Weights of a small transformer language model: 14 layers.
MLP neurons of a small language model. Each row is named by its layer, matrix (up: input weights) and neuron, and shows model dimensions 144-335. Each number is 128 + 24 x the weight over its row's rms, rounded and kept within 0 to 255. Numbers have three digits each.
After each neuron's rows, "fires after" lists the tokens most often just before its 100 highest values on Wikipedia text that the model never trained on. A number after a token or word is its count.

L5.up1481:091149092151122150119115108122150166155181098167131108081123132097129152104154104151106131172163158111091108118141133131139131112149160169159093117104087127129135134124135131144139124142122110105128154126144146138102133114150105136138112161147136101147147197153092136173139131158135081109100125088077104116093097136131107101141143149130139180119132097123113134130127097106135140116115157126164139156137132157110132164101120161062105116094145141164145141141115132116109142162131163113132152160105122076118113106114098088107095144137125086108142077148155105107149108103086106139
fires after: " 1" 16, " K" 14, " W" 10, " 3" 7, "w" 6

L4.up1225:121188103117166100165121106085127132139106119149211119121125111119111122165142128104098133121121122155134110137160121115137136099128116130117135137146128152087133147112125114110146100120116091149097124118129135120133101140099135167117094188123172125163145123137143137168145145135106056134146123135086155111121125106144091090084138145119132154137104151125122098149088110095121118110122108122127144150158116133149103157137095124092124127137162134129119154188120101089141117115138133137139129113088147149094169140114123100144162143129185105130085121156092123115129136162131125151
fires after: " " 22, " N" 8, " Al" 7, " re" 7, " Sant" 6

L7.up591:151127101083099139131099128133136117153145130117125169147147122145117136141166121108154134152104088084155110152146106090141117138151117082129115095143114141111128102077168147115137136123145144135152102140114087111131122120123147077094118117147103116136150173136111156100146130130128114096069154123117125102104133099149127120101135147137139167101147110103144140153120124142110159104084133138133111163113122162151141109106125141136159121119120163133188141174136115082127111128142101131122100124135152138169122119149157111168159105105111112154136171122150134168096119101109116133
fires after: "," 19, " the" 15, " on" 8, " tw" 5, "On" 4, " |" 4

L4.up1234:127125089167120124105093143123123114164109114139065154124131126173129076119135113134153099138145121130114095100104181122133121131135075113097142110114134162119101126132142126139147136155115109141127106138081141122111144175114140098151114147114127191142144162147155151126137112131161129154111152151154120148215146084160094153153074092151111092097159116131101172148051107131097117098152098137138134142150144112158137115108137119118131104160164106089139142105149087143115124147151135156157129148138139181134117119132124100134176143116121111152139152131097114117115094172109105157
fires after: " \"" 22, " (" 14, "\n" 12, " ob" 11, "-" 6, "A" 6

L5.up495:127104119135167100102137117098111117110121122120131131147122148117123079144158151104137159126149132106127084106186099130118135121145134172138140131129115129089116139106103128131105093152117109099096125147144144115097135155122125058146113127114146135146141109142126105097211091110106110098121125097156152105116126172101127133139084116133160129111159124150097157155112109142136161098124104103147126123141121175112158124154162095076121096101138137155160136120114148112144145096120175137116129106115083137132123174162101098137123108127083124143145107173120141182128137090111135115
fires after: " |" 24, " a" 17, " were" 6, " the" 6, " and" 6

L4.up1241:161153132122113120083115166097148108129144117116139136099147108128085113142149113133163103152089121081134143138187119119103169142116133168100161152142099147095126133145121151090126110131149110138160118145124146142086140119113208078133109161118152131139151118137096133115133086168136152152107141139071118113125113129108148147107153140147153135152117123138163168136135167123135164140146118073174143129104131117110133134132133129118187116123167101165142142092105103153129134106154148153153165120090104111118138133058122122112129171122118148089109114144116162122084140130146074142
fires after: " |" 26, " R" 17, " m" 9, " r" 6, " Car" 6, " Br" 5

L4.up555:108116132100170133147160158101162130099124082134129166149144160114118119133173082178127121095131125104122116122139162163193101092124120151096102102118153163115150103114179129125150147108155132102107152123087131144095154091111148140128094148103129135150111172097103165131119108056111142129157142072150138107132134096108183141085167139093146138123083138141134138112124155123115132138103109106091127099165159163123116102141174146161149133092148144106125140142110087132145154163106142115074127111111140163122134124158129112168140130113146131107135107111132150183117112134097149174
fires after: " the" 22, " F" 9, " P" 7, "b" 5, "am" 4, " a" 4

L7.up650:093121135156173094120126133132152150136155093127128095132129134187106158133109138148144135121154102089107147100138133107081150148124138105086101160105122119156089111094137154101113135137160101101148141140112172087123055136157109119169112115112149125124108104130140145117134107163107190123116166102160126104159131106151086057122118080143156171144121116075115129164125102183149127118156162168112093150158109150143115131117083094089128126113140156130169092110106146117097110117114131170103109141139164134125134092099132152170130150117108129160173123128107095138129109125109129140
fires after: "," 28, " |" 22, "|" 6, "–" 6, "\n" 4, " (" 4

L10.up355:127109129104091111116079133132149147147134127113124122176174110106199107141145135116120140143157092113124105115129119129136166141143120137120143141099140113083123135106138147175146129106121150098151140111133139113137159160159137109149112112090154145132172049122119104128121159123123116103103102103104167088091133106130064129111114141107131099179130060179158148131106125181117124119117083169138152125128109101095135058134184131120135161130169142139122151159095122110130150172111148122123132129135151181119120130140130129144156155122157109147112125135109188153139132083149109111
fires after: "." 49, " M" 5

L7.up11:117182117140125106155116122120171124084105113134203130147159095131098129106151114167122141134119151087129131178090095129145072083124088142128096086147128126143162134091135144139123136124169134147092109101188151121190129130125133084142121168157172109117125156148113093121140137136110112122122147113142117125131096162093152093129164148145096110134156133076168148105077112149103123123113128127163139122132145140113109154105168134109175097110100116117139120148098112132132117148110154090111130126163080133105118128113114131128101158089115091132149156113143118150100122136106125131
fires after: " T" 16, " the" 12, " P" 7, " K" 7, " a" 7, ":" 4

L10.up923:155116126125120100164138109127138132140106160116106170137107100158097122140093120129132101145124137103102135116151136089137161139166106125119168165085121138111139122123134133094130166136126143109093094136146103117120152088134139121125089145108109093170162145106157114113146129106124117130125109131142161097113132140135148181128158156161190172142137144152119093125143141117109105152115135147162168148131101138119117169156175080090086141149120143153167154101097162128126169087135165179171132149174123139117133166113116111164131131178096135143130123082145101129142113116114158083
fires after: " the" 21, " |" 18, " F" 7, " f" 6

L4.up772:133129174156153138091142147106137170120121117116156103137144099127135077078150079081121117052111145101144171158152129130119154127137092097096105162141142115121078120121103119104135139165116108114143130150134125144102109113107127112144117145120135116126158131130101090115126101174118130120113155149128105093113159157124100116141123151115189140106179137136135165096125132099128142096093153105130084140098132134124166127109148110076117157128117137120112140105112131133134149126151104144149151183138136107146125172136085147145122158105138118151098077099139164074133150122152152105
fires after: " the" 35, " a" 7, " |" 7, " R" 5, "–" 4, "aly" 4

L5.up961:125143148108140143164137133147167176102141158133146182129115102102143091102124108128128112119175157088153128131154173150080109154107138189126105103129153082113104115106097134114131162122116166132136133158139156120140153087104132105127145115102136144147136147101143103142146163138126094093114146168106108118127149060166097150070133129111110145200094095095111080109096125151109158156103155152123123114118127123131111113119137113154160136158103122139143147123132140109145122115149156140137159136128145130144098161136111144157098135154145151116159117202128166148139187098127170140
fires after: "." 77, "8" 7

L7.up610:134161130144118117110131092120129151139147090120136111110155117125126127120177127091171134114151160125140135120124157087121153154114122136144146133072108117146112141118116128095119139156144127147150082123106096121129112157144117067128108126136181130110161137144147156133178124058125118143127149090134154107138082100154119119126148168151158112118179140112138133128088126165098158128170126098126097129086142107112064109148141136122115098119090193152131134088159080123181164140110148082145111107092123145118115139139099104165113100118124125105191112132146114156148126130121126149
fires after: "." 61, " |" 20, ".\"" 5, " (" 4

L4.up948:136157142114158140103179120115107116185142099135103146141113124131159114092139130099114110149120150133105099155153154115146138129090123111142124124120134144128097131109154091177133062142125150133140117102111108062158117153082116116100162117152129135099181129140126112133119151165107151155103140145108081110105090103132120153112140169103113129119100158146144111101094139095128145137129110152150103142134144118139120137137079131116121110146138154125115191144147080100156150138119101086113158157111154150127093140115146124149194143150120127109111158153149107101065148179148143160
fires after: " the" 31, " The" 12, " mov" 6, " This" 4, " a" 4, "," 4

L7.up196:110128155189135124124134152125138106126139105119132142144122128143119161134135131097133154176145091119104129165172124117103170145169123171116162155134139119140138102093123146109142137108125109145154155128102168148110061148132103112151132115129125100145112136145131147104112091095109131130134102139064097103137076109113120164128181163124109117098168107124148109155099126142124128132107122114114115131133114124127144174136138116133145107115143121167135134107103143106077094129114139149120088121136091140127148134137073136135124104138141149147104123120060157149156187129108111123
fires after: "." 39, "," 16, "9" 5, " said" 4, "1" 4, " " 4

L5.up170:153146113125108118117130111111135126136155126115130161092120147128128144084112163187125165107117088116132144098147125140082111147152172160109086113151123081144128119103132122125123121122148158101149115154161103156107111155141129141174138128137118145112154120149114167131084132160092111147121110126096127149096151104156121090138141133120140178132124124128147146147145125148178105100139121142134122146156095088103166128096105094120133134127094108114142154157107094150130123152137170151141138135166100162077181146087084137138144119098122131129157097103095086091141129139151145140
fires after: "|" 25, " |" 10, " two" 9, " known" 7, " anti" 6, " one" 5

L7.up599:133125150110100129155174144112141135098134115102152163142121067170107169126169140144104120107094113104108099094182153121124110113152136138143103118097133132172166139116132141135141116133080136125140119106120143096151125065149120060081112105174164134134144099076149171110138110127113135120129118084069149136155127113108062096108130164142127110075112102126147155152058085112149133133149140091099186133126109153152136111092126138138105134119124147126129125111110106144084112076125155127157081128143077108114079123097160131182121096103138148109123143118088121116116155142126169134
fires after: "\n" 70, "." 7

L5.up1372:158133096146132157125136126135115125108147090134163162167109124126141147105077154088138120143100114124104172157140103140109142090134154149098114119146122140069171141147116121147144109119118127124109123140138070127186127136141136140115154177131100098160163136127100111136153131102138090135164119133089117117163122095118060077094125129132171132122123129132117139122134152124132133172123142134130114146122104129123173089139129125116158122167119102144098133122141174132134171133143112124144174154128146153130106132090094177109093142137145094159129099135136186117174111109099085141
fires after: " N" 33, "-" 9, " n" 8, " ex" 6, " " 5

L7.up759:113143144140095080131079106090099102152138125114145116113138127140111118120124072147124155105117113136103135131151134129152104138103149141089081176113116119114137111130180126105129117123145124098131182103102080088127094128130109100141142114125136150092141142168146175133133149146097127145112101157130116157117124163090124118119135122099162109116149069131151149148143123105122148161143147114118152157121126109158144098079125093147132129148111127129124106119145148127121136114156109125124110160142110129101143120126146129179079093120169123127135194124132114160151089094137152077
fires after: " |" 40, " (" 7, ":" 4

L4.up1276:109142103107137155121130136073082147105130143131057122144170091100143118139138115164125163139113164077134146112137121144136142139119099147111093146123145102142136166145180089123135130137104081075112173175165113140166101123158081198129168149144122123166122143069174174141094135097098139133103147124130162170091142155097129098182142133085147127124136088134175170167127128129085152088100099115131141170106121098153135128115099099144154135131137115152139096158139104144121128144128151161153117099141129113089130136107155128109136112057153114096120134147139122104128121165145109148
fires after: " |" 47, "|" 7, "." 5, ";" 5

L5.up1133:131158118119111159137134115134155109134133140153119108138124137118155122089108168160121137155110138123118148148090158106133108096174119108156133141114130120132134131115140111133074170116118147087163182146141143097133148120132158138136185103160127143132183160110106126129109107130108145125086146117112151104084110100129131118136127142147126136133123101158161141084155118136134121125098094128157147115126166140097131142077127147146064165166106166155101143138131100146091161147176121142127126120107128135127118149148159152142153189122114130140137158113113167165137100133140160130
fires after: "." 31, "ore" 12, "le" 6, "ump" 5, "L" 5, "ah" 4

L10.up748:115146150158134147154131133131116150161097129104101139122133164107114112087132111125135107123123128152079116116186158098139122113165085149126106099128115125135143160119125145158138130128160141108091118139147144115161140105128138102121114118112154090165145161098114086095107132143088089119122137115142147138121146126130125094113169127188086159096148152125123114181102145149167160153142129078121106111156111145150165104134117104105113123144060112151144112142107116150132122151101130119075110141133149107094121131158141121114149113125141089097110137144132117133124079114138155144
fires after: " the" 37, " his" 11, " a" 7, " (" 7, " in" 6, " their" 4

L7.up312:122125088138133160132116116110152116102150140178095157119138110144150117144163115134135120185131087137106111129086158112142147108124161140102141155108109124116144131124133116122114096110092103116118131101145144098139122079133118138132102149137137124127103129108130150119107097062169130121156105121107111127156108120106117143122105138119111185141093121128147123161148126155116115167104128118075109143159141160137116165177138109116090110121065103133126154134124100102109114136168107161125135135136140114109085120059149090148095136099114138138155134139163115158084115153135154108
fires after: "\n" 46, "-" 7, ")" 4

L5.up1433:136101140135100118151121105129143134102143118122114157112136115163157128111126077152122072119123105132129105134102166112157116145133171114142103147171109082129103101121147126121101125128130113085173120107135145088175163150112149098147156128112087128134134082126102126076130135112122130149134139141170135121103123137085109129121120096111127114146141123109169143124119123118134104161151156111156120119128088125124114195129120109114119129146100111114127133148148171173139140128129110102158081150125138121119100166103077168116143144130121130115143170148105121139174157144087155183
fires after: " |" 32, "." 26, ")" 4

L4.up1179:153133166097144158159108137158089161095117153133106185149167118112152174134111139106122154109142161104110131137113118118176088116151167095147110121120108078132159100122123138134153129144127126112163179135107124151153171122112178146111133078132121128113116123130125108123158083101117109158141105113136079118155125115108097142118140171147132134158122130126151143105113098146129102155209075093160132135122162093131104126092077101124127136137105135120147131134126138110106127065152136107132086144133115156121089108127162143146116146102160171131134129120100136091123124129143117129
fires after: " |" 33, " United" 10, " " 5, " Team" 4, "." 4

L7.up670:125121055108138137147167112107139100109138141171152126131103081111135146149117133108146089125141144096150130116110130141142150096127105110115178144174122152111116126094166129085145143130128141140148151150106145124081151192140137124118127172152178132119110127177123117087110152175124183150157138100168136130149118075124152117149113128145167118087096087095121120101134127099158141163142042118127100139170125132112073111106099124117122120127142102137176138096139091110122161116129101133153179125134132121140142118133120125125132111068158095160116123134112114165128133121133121137
fires after: "\n" 25, " (" 14, " R" 10, " \"" 7, " dr" 5

L10.up1375:100114132106113147094164116127165090121113144120137130174144158106111127135127122129098130096160122119111151105178113140171134101133135105140140135134152123073134113145123144171157128130135094112172128134069170136144135110135117154166102124116123137163105132154151127109116155139141196132123113105160157132127146135115161163127133139127128141124135111116109119094123122101181136135120115126173079142131099095156115081115139110091131100134133148113138110160119107125162132081117129137118159106142132141143129094105093163167188146097142114159135159129082110144143120133128117106
fires after: "\n" 31, " (" 22, " \"" 18, "-" 8, "ad" 4, " '" 4